{
  "num_attention_heads": 4,
  "num_key_value_heads": 2,
  "hidden_act": "swiglu",
  "positions": "rope",
  "rope_fraction": 1.0,
  "attn_scale": 0.125,
  "init_std_up": 0.0356,
  "optimizer": "adamw",
  "learning_rate": 0.0015,
  "max_grad_norm": 1.0,
  "warmup_steps": 275,
  "final_lr_fraction": 0.02,
  "batch_tokens": 65536,
  "doc_mask": true,
  "z_loss": 1e-05
}
MLP neurons of a small language model. Each row is named by its layer, matrix (gate and up: input weights; down: output weights) and neuron, and shows model dimensions 64-159. Each number is 128 + 32 x the weight over its row's rms, rounded and kept within 0 to 255. A neuron's up and down rows have the sign that makes its largest values positive.
After each neuron's rows, "fires after" lists the tokens most often just before its 100 highest values on Wikipedia text that the model never trained on.

L5.gate47 [ 55  91 117 118 195  88 135 126 152 141 136  69 135 124 131 166  87 155 189  93 182 147 140  82 148 141  95 164 106 131 176 113  87  45 105 115 150 143 136  78 173 112 168  86 143 115 129 129 103 122 125  60 202  88 142 112 127 169  98 173 168  93 114 150 171  99 133 125 129  87 154  97  71 153  92  82 126 123 105 172 177 112 124  91  88 119 107 161  83 101 118 125 104 108 144 103]
L5.up47 [131 116 144 109 128 109  82  66 111  89 178  88 126  47 138 130 121 111 113 124 107  97 131 130 133  65 176  89 115 148 178 142 104 124 154  96 180  80 114 115 146 164 146 116 122 107  56 164 185 133 115 150 120 151 134 102 131 124 128 146 110 138 146 116 140  77 112  51 114 161 159 143 169 144 134  99 143 133 141 156 109  70 170  54  87 107 105  99 111  99 167 125 110 114 136 120]
L5.down47 [143 143  73 131 143 111 109 120 124 156 108  78 164 205 127  93 121  93 148 135 111 106 122 142  98 168 174 153 168 122 128 191 133 128 119 100 124 162 194 112  51 123 134 113 100 105 121 124 132 135 176 144  98 142 130 115 127 122 125 125 122  95 124 154 126 120 105 127 129 149  53 158  92 103 107 177 101 163 125  86  81 150 121 130 142  87 150 113 152 140 132 204 167  61 114 120]
fires after: " |", "|", " ±", " 0"

L5.gate236 [111 127 119  95  58 129 189 176 151 159 110 130 116 127 136 151 121 187  97 154  88 133 150  98 187  89  72 210 104 163  79 115 163 179  66 131  91 137 159 116 101  86 161 121 126 144 130 124 117  95 115 150 117 125 105 123 107 119 137 117  88 114 152  97  94 136 136 137  56 178  84 164 120 162 144 140 110 155 121 137 128 115 123 155 121 137  97  87  80 146 106 152 102 164 190 160]
L5.up236 [125 143  89 109  65 166 122 170 156 161 101 141 159 116 127 155 119  88 114 106  89  82 137 124 130 141  89 146  78 142 114  53 157 133 175 134 137 196  79 156 159 136 166 144 106 143 138 131 121 171  53 121 155  88 127 196 116 134 120 127 117 144 110 115 172  62 144 137  88 167 134  92 131 127  57 131 147 114 107 121  98 122 122  81 137 117 149 106 101 108 135 153 147 145 170 124]
L5.down236 [122 120 134 131 167 128  86  77 156 136 148 132  47 129 129 152 133  99 103 170 159 140 111  92 133 110  95  96  51 120 145  78 159 126  48 110 181  89 109 132 129 110 141 171 127 139 181  94 162 146 144 108 216 106 132  92 134 119  86 135 102 121 148 154 146 196  83 117 136  94 235 135 114 120 123  99 146  79 104 140  94 149 132 114 170  76  64 126 158 119 175 133  90 165 126 128]
fires after: "'", " the", " a", " Syria"

L5.gate292 [ 93 134 110  90  71 131 118 144 160  64 160 166  77 117 142 145 131  86  83 147  86 101 140 121 112 157 170 152 145 151 153 146 166 180 107 141 109 152 126 154 115 108 107 111  63  70  95 135  97 155 102 142 106 163 131  55 131 144 157 121 125 198 118 137 156 122 118 103 128 133 130 139 104 135  85 157  99 173 148 164 127  61 101  75 108 110 137  72 113 182 163 108 119 137 185 162]
L5.up292 [112 153  29 136 186 106 188 177 149 140 150 117  79 203 120 104 159  94 119 142  75  87 152 140  98 129 130 115 120 229 185 115 136 134 105 148 113 141 152 168 180 152 125 160 102 165 154 103 120 140 143 135  96  93  89 109 218 115 133 116 150 122 122 156 110 175 100 103 148 123 173 194 146 158  93 158 112 100  87 137 153 100 171 122 134 109 158  45 139 122 119  96  84 139 122 143]
L5.down292 [127 134 105 175 203 116 141  87 175 162  78 103 115 149 132 128 140 136 120 114 160  80 120 154 133 112 114 104 142 180 107 146 119  84 101 104  80 125 145 137 108 140 140 147 156 175 153 156 164 116 146 120 207 160 156 158 208  88  92 151 148 101  90 171  79 138 120 151 110 134 119 201  93 145 149 108 107  88 144  85 134 104 155 125 149 117 103 106 181 109 118 179 120 116  86 100]
fires after: " |", "Born", " name", ","

L5.gate626 [107 109 137 163 128 140 125 120 147 126  83 115 146 133 101  97 114  62  87  99 163 137 150 145 133 136 101  79 137 120 127 138 106 116  65 132 141 111 113 161 119  97 137 179 159  87 108 104  35 137 180 119 161 100  74 154 148 161 152 101 108 118 107 125  78 170 135 153 152 171  62 159 153 133 172 119 136 157 180 123 151 143 142 111  94 134 105  83  94 227 118 193 105 204 158 145]
L5.up626 [ 55 105 149 139 129 111 124 116 129 108 123 143 139 114 104 180  77  78 139 139 136 151 136 100 148 163 151  84 125 100 157 124 149  88 127  81 179 131 140 145 185 154 106 158 169 109  73  80 109  98 126 145 139 148 131 186 138 137  75 137 156 171  87 137  80 147 109 137 127 147 105 185 169 121 115  35 155 111 134  88 101 102 129 103 138 133 119 114  94 159  98 107 135 145 152 118]
L5.down626 [133 119 115 137 141 186 115 116 151 103 171 157 118  93 105 105 113 203 137 115 170  54 175 136  93 132 157 139 128  88 126 127 151 115 127 162  83 130 160  92 218 125 143 129 112 121 147 159 158 109  78 101 123 145  95 143  91 145 155 132 176 155 146 108 100  79 108 137  96  73 162 144 162 100  87 164 120 145  89 124 136 110  80  78 116 117  71 208 165 103 174 164 118 180 153 139]
fires after: "In", "\n", " In", ",", " August", " such"

L5.gate509 [131 109 158 103 115  91 132 139 104 116 135 107 169 155 100 162  49 128 154 133 101 150  75 130 148  61 136 159  52  93 130 125 156  85 145 152 161 105 138 180 132  80 125 131  98 108 114 140  62 104  76  36  92 142 163  97 141 134  84 143 133 121 148 125 122 121 141 102 105 102 121 165 123  72 132 135 166 117 203  91 110 151 167 188 130 181  91 160 177 150 136 124 148 101 133 200]
L5.up509 [168 136 197  88 132 113 103  77 105  84 132 135 107 115 117 111 100 133 107 119  89 166 149 126 147  57 124 113 162  89 104 170 171 146  82 128 152 132  57  68 142  88 122 135 120  89 120 181 156 146 131 149 156 192 174 108  64 122  88 122 168 108 133  89 145 134 176  74 117 133 185 101 113 125 137  32  53 127 130 145 167 134 158 137 124  87 166 161 135  92 109 130 144 161 141 141]
L5.down509 [ 95  96  79  92 130  98  79 155 134 134 133 113 163 148 141 101 112 122 172 152 154 131  87 156 113  68 100 125 145 105 101 111 128 111 137  57 149 150 143 205 107 147 119 114 154 137  95 109  97 100 102  78 126 142  79 131 218  98 122  77 169 156 141 155 164  94  93 183 141 120 113  70  88 137  73 197 153 226 156 144 157 112 108 155  73 136 134 109  80 208 140 106 175  99 160 130]
fires after: " |", ";", " 01", "ga"

L5.gate788 [113  93 155  98 139 105  43 163 153  95 148 140 128 166 131 140  90 133 120  71 116 123 132 137 129 121 150 107 134 133 111 131 168 125  70 125 148 145  47  82 155  93  70  83  76 170 120 148 141 182 152 162 108 101 151 134 148 173 125 171  73 192 151 141  90 110 148 129 115  79 129 146 102 147  81 125  82 163 123 141 169 174  91 122 112  71 137  97  85 120 153  91  96 150 117 190]
L5.up788 [ 88 106 192 185 121 156  93 148 110 138 147 100  63 153 175 133 115 191  68 140 105 161 123 154 101 108  99 164 135  86 141 162 109  87 119 163 167 145 109  86 126 147 146 119 147  85 129 150 194 102 165 118 105 114 140  91 124 151 111 100  99 162 143 184 170 130  68 117 159 171 176  93 108 138 126 100 140 117 115 126 158 150  94 160 146 146 116 161 172  98 133  99 126 133 161 150]
L5.down788 [119 121  93 170 104 132 172 122 144 163 105 185 134 133 160 176 143 101 100 108 112 118 130 144 138 173 117 154 130 142 137 144 119 102 118 104 168  65 101  98 153  87 145 128 143 157 127 156 126 105 150 119 120 155 148  57 164 127 121  94 143 137 152 158 158 162 130 133 125 115 105 123 165 157 144 114  91 131 134 120 114 103  91 161 138  80  63  79 175 130 140 115 185 135 115 151]
fires after: " |", ";", "=", "  ", "'"

L5.gate152 [144 111 135 238  92 121  71 124 169 191 100 135 107 133  65 153 150 109 181 136 203  87 138 104 163 136  82 109  97  80 116 131 157 124 175 121 134 117 121  75 123 129 135 124 145  85 147 122  83 130 130  81 157  91 127 126 109 129  86 141 164 108 114 173  82 102 178 142 136 136  67 122 115 114 116  83 126 109 198 106  67 113 146 152  97 117  75 136  78 132 100 184 162 157 140 115]
L5.up152 [151  73 160 163  96 130 126 135 137 115 107 142 194 131 104 124  97 143  94 158 138 123 111 119 146 132 143 101  81  84 108 176 150  84 109  97  44 128 118 146 136 153 106 147 137 131 106 156 148 180 124 137  89  89  59 138 136  97 143 122 129 142 160  97 100 158 172 122  63  69 137 160 163  94 138 155 140 104 130 132 142 125 140 162 140 117 104  88  75 126  73  75 119 167  81 144]
L5.down152 [110 117 139  86 156 135 152 113 187  93 143 134 162 115  42  94 131  71 137 135 120 138 156 107  85 103  78 155 141 138 117 181  94 123 114  98 154  94 123 187 181 113 130 137  76 137 131 163 142  92 104 108  86 160 142 125 155 144 121 198 110 147 156 128 182  85  67 137 156 158 106 124 152  91 109 107  66 139 141 143 129 122 134  91 138 163 140 193 160 181 178 112 110 186 141 166]
fires after: "="

L5.gate792 [160 141 105 144 117 122 130 120  73 179 127 115 134 147 133 134 112 111 137 163  91 108 137  62 106 180 145 127 121 109  94 117 127 150 109 177 122 172  93 179 129  94  88 134  87 156 155 148 166 148 106  79 118 166 161 120 111  88 142 131 171 168 148 133  87 151 175 117  75  74 120 144 132  73 142 107  96 139 134 104 140 133 164 129 132 141 121 112 142 117 142  96 151 156 124 101]
L5.up792 [163 126 133  76  92 181 149 108 111  47 131 173 161  65 102 178 136 109 109 110  77 117 137 106  57 123  69 128 142 134 132 125 129 186 125 168 127 157 105 151 159 140 137 123  85 106 114 162 173 148 128  78 106  85 171  61 110 169 144  97 124 170 115  67  97 138 127  80 101  89 127 130 111 183 121 114 110 120  98 117 110 139 120 108 145 153 143 120 159  99 164  83 116 163 140  94]
L5.down792 [ 81 130 133 155 125  92 133 178 117 182  76 136  85 178 124 124 115 144 178 128 197  86 155 115 114 125 154  99  89 151  75 149 131 101 164  84  85 100 161 154  40  94  91  87 111 150 176 106  81  63  90 144  85 171 101 132 147  62 143 173 175 160 148 105 102 184 141 100 139  94  90 134 161 119 117 159  85 130 108 110 139 125 143 144 145 162 183 145 119  92 114 159 136 141 111 167]
fires after: " |", " 2", " 0", " –"

L5.gate883 [ 71 178 114  83  98 128 110  93 119  64 148 155 113 147 108 130 143 123  91 140 155 133 170 140 121 104 122 124 114 171  89 110 132  92  68  89  94 122 143  94 208 163 140 153 132 125 116 140 111 120 148 155  78  94 121 126 121 134 129 149 149  99 124 116  87 116  56 150 145 179 120 127 155 147 121 135 159  86 154 137 154  74  87 149 169 129  92 101  72 159 146 110 145 130 149 139]
L5.up883 [ 97 133 213 137  88 111 193  83  71 124 146 116 160  21 119 100  86 176 104 137  76 148 112 118 117 188 142 157 154 143 145 107 187 158 148 112 144 170 171 138 191 164 136 142 171 117 129 142 102 132 187 203 173 125  90 131 143 150 132  90 149  84 120  77  94 164 110 172 114 160  72 132 160 161 137 152 149 140 114 148 132 112 167 113 111 195 184  99 177  82 163 150 132 130 149 134]
L5.down883 [177 123  89 156  85 158 117 148 127 190  87 113 102 159 109 150 104 103 154 174 158 115  86 105 162 140 190 134 118 112 107 123  77  93 125 113  74  87  96 128  66 122 122 134 131 111 124 131 139  96 128  41 117 124 146 152  86 119 135  97 150 145 122 144 189 173 157  89 166 123 182  94 143  90 137 158 149 157 164 140 112 112 164 134 124 101  78 182 122 131  47 117 144 102 135 122]
fires after: ","

L5.gate204 [162  95 126 116 131 158  80 133 149 148 132 130 160 145 198  75 165 139 105 147 142 107 109 117 155 151 110 103  70 117 104  71  88 146 126 154 136 171 100 201 168 197 100  84 135  83 162 174 139 132 162 155  95  94 119  88 138 126 159 106 163 119 125 154  58 154 108 121 127 105 134 179 120 167  61  83 120 104 178 173 153  99 169 132 136 164 159  83 135 103 154 105 155 160 140 153]
L5.up204 [180 114 143 100 133  93 120 160  62 132 137 157  64 167 179  99 112  70 142  35 138  83 194 128 132 175 150  95  89 166 103 125  79 156 142 107 117 111 125 171 149 218 103 151  86  87 105  78 115 109 130 135 159 105 161 123 136  99 111 115 134 101 114 152  86 113 136  58 166 108 173 123 188 163 121 165 126  95  76 120 133 159 174 131 181 132 122 135 119 123 179 114 138 138 172 154]
L5.down204 [121 125 141 113 140 119 125  95 154  92 167 132 156 130 111 163  33 138 172 111 161 140 169 110 124 144 195 114 175 114 125 213 133 119 117 148 132  83 192 122 144 123 153 146 130 130  90 111 197 137 143  99 163 166 132 192 153 149  90 111 177 146 157 153 151 146 207 116 137 151 125 112 103  85 167 199 138 233  98  98 109 170 130 131 118 108  77 118 120 169  84 161 144  76  79  99]
fires after: " there", " Votes", " There", "There", " Turnout", ","